config = dict(
    d_model=320,
    n_head=10,
    n_kv_head=10,
    positions='rope',
    rope_fraction=1.0,
    qk_norm=False,
    attn_scale=0.177,
    tie_embeddings=True,
    parallel_block=False,
    optimizer='adamw',
    lr_mult_up=1.34,
    beta1=0.95,
    lr_head=0.00887,
    schedule='cos',
    steps=5048,
)
MLP neurons of a small language model. Each row is named by its layer, matrix (down: output weights) and neuron, and shows model dimensions 32-159. Each number is 50 + 10 x the weight over its row's rms, rounded and kept within 0 to 99. A neuron's up and down rows have the sign that makes its largest values positive.
After each neuron's rows, "raises" lists the tokens whose logits its output raises most directly, leaving later layers aside.

L2.down201:82 40 49 55 26 44 41 64 52 36 36 31 37 67 57 43 53 47 61 68 42 50 41 49 49 44 60 47 53 53 80 63 47 65 51 35 56 55 59 75 58 51 30 59 48 57 41 30 40 56 57 63 54 48 48 44 52 57 32 62 63 39 42 52 54 62 47 29 47 37 47 67 49 62 27 57 51 49 35 51 40 31 46 50 39 58 56 47 45 56 49 54 43 51 43 43 63 58 57 50 49 32 48 50 48 57 48 44 58 35 57 51 35 49 65 24 68 71 46 65 54 52 40 38 56 42 56 49
raises: "s", ".", "-", "ar", "u"

L12.down323:52 53 66 67 46 47 38 45 70 44 56 50 58 44 44 54 39 32 42 41 43 51 48 69 64 75 44 55 48 65 36 49 47 56 33 53 57 64 49 53 52 57 51 33 65 54 53 55 60 29 54 51 46 38 50 39 59 47 56 53 39 48 49 59 49 58 44 49 55 41 28 40 49 58 27 41 49 53 55 54 46 30 55 62 26 43 50 61 40 52 43 51 56 32 48 45 44 46 44 63 55 55 51 42 52 45 40 31 56 54 51 30 54 50 65 56 48 48 40 57 44 85 62 53 50 52 63 55
raises: "\n", "-", "===", "====", "=="

L2.down542:66 52 43 53 63 31 29 46 66 47 56 54 56 45 31 53 57 58 42 51 59 46 49 51 53 55 57 43 72 49 56 40 37 62 56 47 39 37 47 49 70 69 46 59 63 42 46 75 30 37 41 52 49 53 46 46 36 34 49 58 54 51 39 37 56 50 55 51 68 53 51 44 39 52 55 67 41 66 48 64 42 40 58 62 58 50 45 48 42 54 60 56 51 52 56 43 62 61 69 57 42 45 67 54 71 41 33 47 59 53 44 65 50 52 58 36 37 36 46 62 58 49 44 33 45 43 65 72
raises: ".", "ed", "ing", ";", "s"

L11.down462:52 60 47 58 27 56 56 54 49 56 45 54 37 55 43 46 46 45 57 52 45 48 41 45 43 16 33 46 39 51 46 65 55 44 57 57 53 78 63 49 50 50 54 40 83 42 59 64 46 58 24 35 64 36 47 51 63 42 62 47 52 44 54 39 51 43 41 48 46 43 52 47 51 58 55 54 48 54 53 57 67 48 43 47 49 35 54 29 54 50 42 56 56 41 51 41 57 61 46 73 40 67 65 40 42 35 59 49 59 57 52 45 36 60 31 34 55 42 47 06 37 72 57 63 57 66 28 56
raises: " it", " they", " he", " we", " there"

L11.down226:57 38 49 65 42 59 51 35 58 52 53 68 54 57 62 58 44 51 51 39 49 32 60 51 51 30 47 67 48 50 44 56 60 59 63 40 52 43 57 53 56 26 67 59 68 38 44 56 51 61 31 49 65 59 71 52 55 45 48 34 46 58 47 55 42 41 43 40 50 49 53 46 54 52 56 64 59 20 66 68 56 50 54 60 40 44 42 52 42 52 39 49 56 37 49 49 42 68 41 65 53 64 61 49 51 58 63 52 35 54 48 34 43 27 48 38 54 51 60 45 58 60 51 52 50 49 51 52
raises: " they", " she", " it", " he", " ceased"

L6.down354:51 47 67 42 50 73 43 60 53 61 36 63 50 72 60 55 49 50 52 41 41 55 59 50 49 82 45 45 34 49 32 69 42 48 48 34 46 52 57 58 49 60 32 47 64 51 47 58 58 42 59 45 58 42 43 50 38 43 43 51 49 38 52 44 58 61 46 52 55 48 56 70 48 41 53 52 42 58 58 44 37 41 46 66 51 66 57 52 52 47 44 69 45 49 42 52 42 62 55 49 61 38 52 48 60 43 40 37 58 40 38 67 43 53 59 59 49 53 45 49 64 61 56 44 56 41 45 51
raises: "-", ",", "s", "/", "\n"

L2.down324:48 74 66 43 29 53 39 53 59 34 32 46 59 59 54 51 66 38 51 65 66 41 52 49 47 50 56 45 32 59 57 43 40 56 46 59 43 28 55 52 48 59 49 63 66 62 33 55 53 52 50 37 44 22 41 48 44 51 52 66 43 34 51 51 67 44 57 48 51 70 46 47 44 57 42 37 58 58 51 67 44 36 40 71 50 50 55 57 51 59 59 58 60 29 54 41 55 49 48 85 58 31 53 43 36 38 52 52 35 50 39 57 47 48 31 51 52 47 50 57 43 27 49 39 49 38 52 59
raises: ",", ".", "-", ":", "'"

L10.down454:58 58 57 37 59 62 36 62 60 56 54 43 38 56 31 64 57 38 38 50 49 58 40 65 55 72 44 57 54 63 39 70 45 56 49 40 55 60 60 69 62 59 35 40 46 57 45 59 39 43 53 50 48 41 52 42 56 31 48 74 58 42 47 40 55 54 71 49 39 51 68 47 37 51 42 33 33 50 33 47 34 57 61 69 55 44 47 48 46 30 57 60 46 62 39 48 56 46 46 59 64 34 53 55 46 48 42 56 56 53 47 56 57 50 37 59 54 56 40 54 48 40 47 33 53 36 42 47
raises: ".", "'", ",", " (", "\n"

L12.down228:62 50 53 55 53 68 42 69 22 57 47 69 29 51 64 35 67 41 47 42 38 52 59 48 47 61 41 55 58 43 48 48 57 56 48 65 42 30 58 47 29 53 42 45 65 51 48 51 61 51 56 58 63 50 40 56 42 50 71 40 46 52 52 36 57 33 39 58 57 44 46 57 47 70 43 44 37 62 61 49 62 56 46 61 71 49 40 47 42 54 62 61 53 42 37 39 53 44 44 56 45 35 42 38 60 35 51 48 66 33 58 59 55 42 48 43 46 43 45 54 40 46 38 50 53 36 46 56
raises: " on", " toward", " to", " towards", " into"

L2.down325:59 50 48 44 24 44 43 62 52 35 42 46 58 56 47 58 58 46 53 60 35 55 46 42 44 38 59 61 49 52 56 33 46 45 47 55 62 35 60 52 52 63 44 40 34 45 48 43 52 47 60 40 40 48 34 53 40 56 53 55 59 49 38 37 51 66 51 38 48 55 60 41 61 37 42 36 29 41 49 62 48 54 56 40 38 63 48 49 39 38 59 50 51 50 46 52 39 54 64 57 49 38 51 50 55 47 54 53 57 47 35 55 42 37 50 52 55 44 54 52 50 45 51 31 28 42 52 62
raises: ",", "-", " (", ".", ":"

L2.down618:66 41 46 45 42 45 42 58 46 38 55 46 47 48 42 56 62 53 45 45 54 57 51 49 47 43 64 46 57 62 50 35 48 49 42 61 66 53 50 35 53 64 27 58 43 58 48 63 57 61 44 58 44 51 56 48 44 50 44 59 64 40 35 46 50 71 35 43 47 38 43 55 40 64 45 39 46 54 46 65 38 48 46 32 58 45 72 50 42 44 48 45 42 69 57 43 48 64 70 46 55 45 56 45 39 54 40 61 45 43 28 58 63 55 64 61 55 38 41 44 72 46 45 42 48 58 54 48
raises: "s", "si", "sp", ".", "sel"

L2.down74:71 47 46 61 58 43 60 62 61 53 58 66 65 56 52 47 55 43 39 54 50 65 51 35 40 38 40 54 49 38 47 52 52 61 34 57 48 66 40 54 59 43 58 53 47 64 41 55 53 39 45 51 53 39 38 57 40 71 54 42 39 48 48 43 42 51 58 48 57 41 51 42 50 59 48 41 34 67 39 67 71 22 46 44 64 30 52 67 46 56 53 52 70 49 45 45 65 69 46 48 70 34 42 56 67 59 64 47 52 74 52 51 35 40 41 37 74 44 44 62 60 58 66 50 59 66 37 50
raises: "i", "is", "d", "e", "n"

L3.down278:42 37 48 48 39 43 64 59 64 60 28 52 59 37 63 54 61 41 58 44 51 56 36 44 40 48 52 37 75 37 58 47 44 86 47 48 60 35 48 56 56 50 42 28 47 48 46 46 52 43 44 52 37 29 49 52 47 55 34 58 51 52 51 46 36 57 57 38 51 48 51 63 53 65 41 45 45 53 50 61 78 30 41 57 67 44 66 44 42 51 61 62 52 42 33 42 57 57 38 54 78 34 71 46 36 56 43 39 56 45 37 47 37 41 54 48 39 38 50 44 75 47 58 55 47 57 38 42
raises: "e", "a", "i", "k", "is"

L2.down338:57 61 59 30 45 51 41 53 58 33 35 49 54 51 63 40 51 34 46 42 58 54 61 61 54 43 47 31 40 49 42 54 37 53 53 59 47 61 35 35 64 58 47 55 62 53 33 40 47 43 51 33 47 60 49 39 46 43 42 45 47 45 44 52 46 48 63 36 45 47 42 45 60 39 65 45 60 60 62 56 45 49 25 54 26 55 83 48 64 42 74 57 43 31 45 53 62 62 49 33 71 47 60 39 45 51 42 55 39 46 46 56 43 55 42 75 50 39 40 46 50 61 50 60 42 39 60 62
raises: "d", " of", "da", "r", "m"

L3.down79:68 47 36 38 35 34 65 64 61 50 44 47 42 42 40 60 53 50 46 60 47 56 50 47 47 31 55 64 47 59 57 41 47 53 34 48 60 37 36 67 40 47 54 33 45 47 57 41 51 50 42 60 60 61 50 53 42 55 36 44 54 43 38 37 44 61 50 37 53 49 53 50 48 52 49 41 62 61 23 44 48 61 64 49 50 51 64 42 49 53 54 47 60 56 54 53 54 48 64 57 38 45 33 45 49 56 34 40 61 49 40 63 42 49 57 53 54 40 44 55 70 36 38 52 45 53 40 63
raises: " |", "a", "i", "e", " of"

L7.down420:51 63 69 52 51 53 42 58 62 55 48 36 38 47 53 46 44 51 52 51 50 49 39 62 45 70 42 53 37 47 53 40 63 31 44 35 57 67 69 55 36 52 41 38 93 48 51 38 44 57 31 66 73 41 58 50 51 61 58 47 49 39 56 61 52 44 48 63 55 33 63 50 57 34 58 39 41 56 56 47 40 49 53 60 45 46 43 40 42 59 46 55 44 64 38 67 49 65 50 60 63 59 54 45 50 53 49 48 69 56 50 45 35 47 72 54 62 46 47 57 64 69 50 48 54 37 40 36
raises: "==", "===", " (°", "====", "===2010"

L12.down41:54 69 61 40 47 51 58 75 49 51 61 58 33 50 49 45 56 54 52 46 57 55 65 40 58 32 41 42 35 41 57 52 50 39 66 55 63 58 57 47 55 52 63 43 60 48 57 64 45 53 36 57 62 47 50 81 48 44 70 30 50 58 42 50 46 49 58 49 54 43 48 47 49 59 47 53 66 54 40 41 47 46 47 55 46 21 58 46 51 49 44 48 48 30 58 42 62 56 61 53 41 49 48 41 38 51 56 30 79 53 46 42 46 28 52 26 48 54 38 44 40 48 53 57 67 55 26 47
raises: " it", " they", " he", " there", " its"

L11.down128:49 53 41 48 38 47 44 58 61 43 51 37 51 44 47 60 65 41 66 54 49 60 65 42 55 36 53 69 55 38 45 38 40 47 34 67 53 64 64 58 49 72 34 63 61 43 53 55 50 54 40 42 30 43 55 54 57 56 48 59 66 59 46 40 59 50 58 39 27 55 51 53 45 44 46 32 31 32 61 57 49 60 52 50 49 55 59 57 30 60 66 52 41 42 48 50 55 64 40 42 48 56 57 37 39 55 36 52 46 36 30 72 55 65 51 28 59 44 34 72 62 59 34 39 47 54 55 52
raises: "'", ",", " and", "’", " ("

L3.down227:53 58 51 37 61 41 59 48 63 36 55 58 74 30 49 40 57 45 55 37 58 73 38 62 30 52 42 62 43 52 49 52 44 71 35 46 67 54 55 46 56 56 40 44 51 54 28 75 45 38 41 44 45 60 55 47 51 29 47 63 46 30 60 44 46 68 60 44 29 54 52 42 48 45 46 51 39 51 69 45 46 31 42 51 53 51 45 61 39 60 62 54 41 41 58 54 64 55 68 53 52 30 64 54 52 40 20 51 40 37 43 54 44 62 40 51 54 47 40 57 56 39 44 70 50 68 57 43
raises: " and", " of", "d", " or", " but"

L3.down536:52 53 43 46 43 54 72 50 68 47 60 67 50 62 35 43 58 36 52 70 48 52 46 45 46 65 50 61 48 52 56 49 48 65 49 56 50 54 49 58 43 87 57 53 43 62 42 64 37 50 51 56 46 39 49 41 38 48 53 76 39 45 48 44 55 62 73 50 31 71 45 47 36 44 52 51 58 63 54 46 66 48 44 54 54 38 45 49 53 49 57 50 43 58 65 26 50 51 69 62 58 43 54 47 53 62 33 46 36 66 64 55 63 47 48 46 41 48 59 51 40 44 53 59 57 47 52 64
raises: ",", ".", " and", "s", "ed"

L2.down531:56 46 72 45 25 38 54 48 52 42 52 48 45 55 42 56 59 58 52 57 55 54 49 34 50 37 49 47 31 48 46 49 48 60 18 35 54 37 35 57 43 48 45 40 54 54 51 27 43 40 48 30 36 58 38 58 47 61 42 44 43 53 56 21 44 53 62 48 53 47 68 60 55 82 53 37 38 41 47 62 66 49 34 55 63 38 54 64 43 43 67 61 69 42 33 48 67 54 33 68 58 31 45 65 53 49 75 51 47 49 50 49 45 44 58 69 81 46 43 48 33 45 64 49 63 41 47 53
raises: "e", "s", "i", ":", "l"

L6.down490:55 54 57 47 40 39 44 65 54 65 39 60 52 55 42 50 52 31 62 50 46 57 30 44 48 82 46 33 57 48 61 48 47 37 49 38 57 62 41 56 62 57 52 55 60 41 43 40 54 54 58 39 37 48 41 48 41 38 45 60 53 51 50 45 52 59 59 47 63 52 67 49 46 50 46 49 39 57 49 52 37 45 66 59 38 73 59 46 52 32 47 59 38 45 34 39 62 73 54 57 61 41 49 41 76 40 49 44 73 44 51 56 49 39 47 54 60 48 45 62 54 54 46 43 53 38 58 69
raises: " ", ",", "-", " in", " and"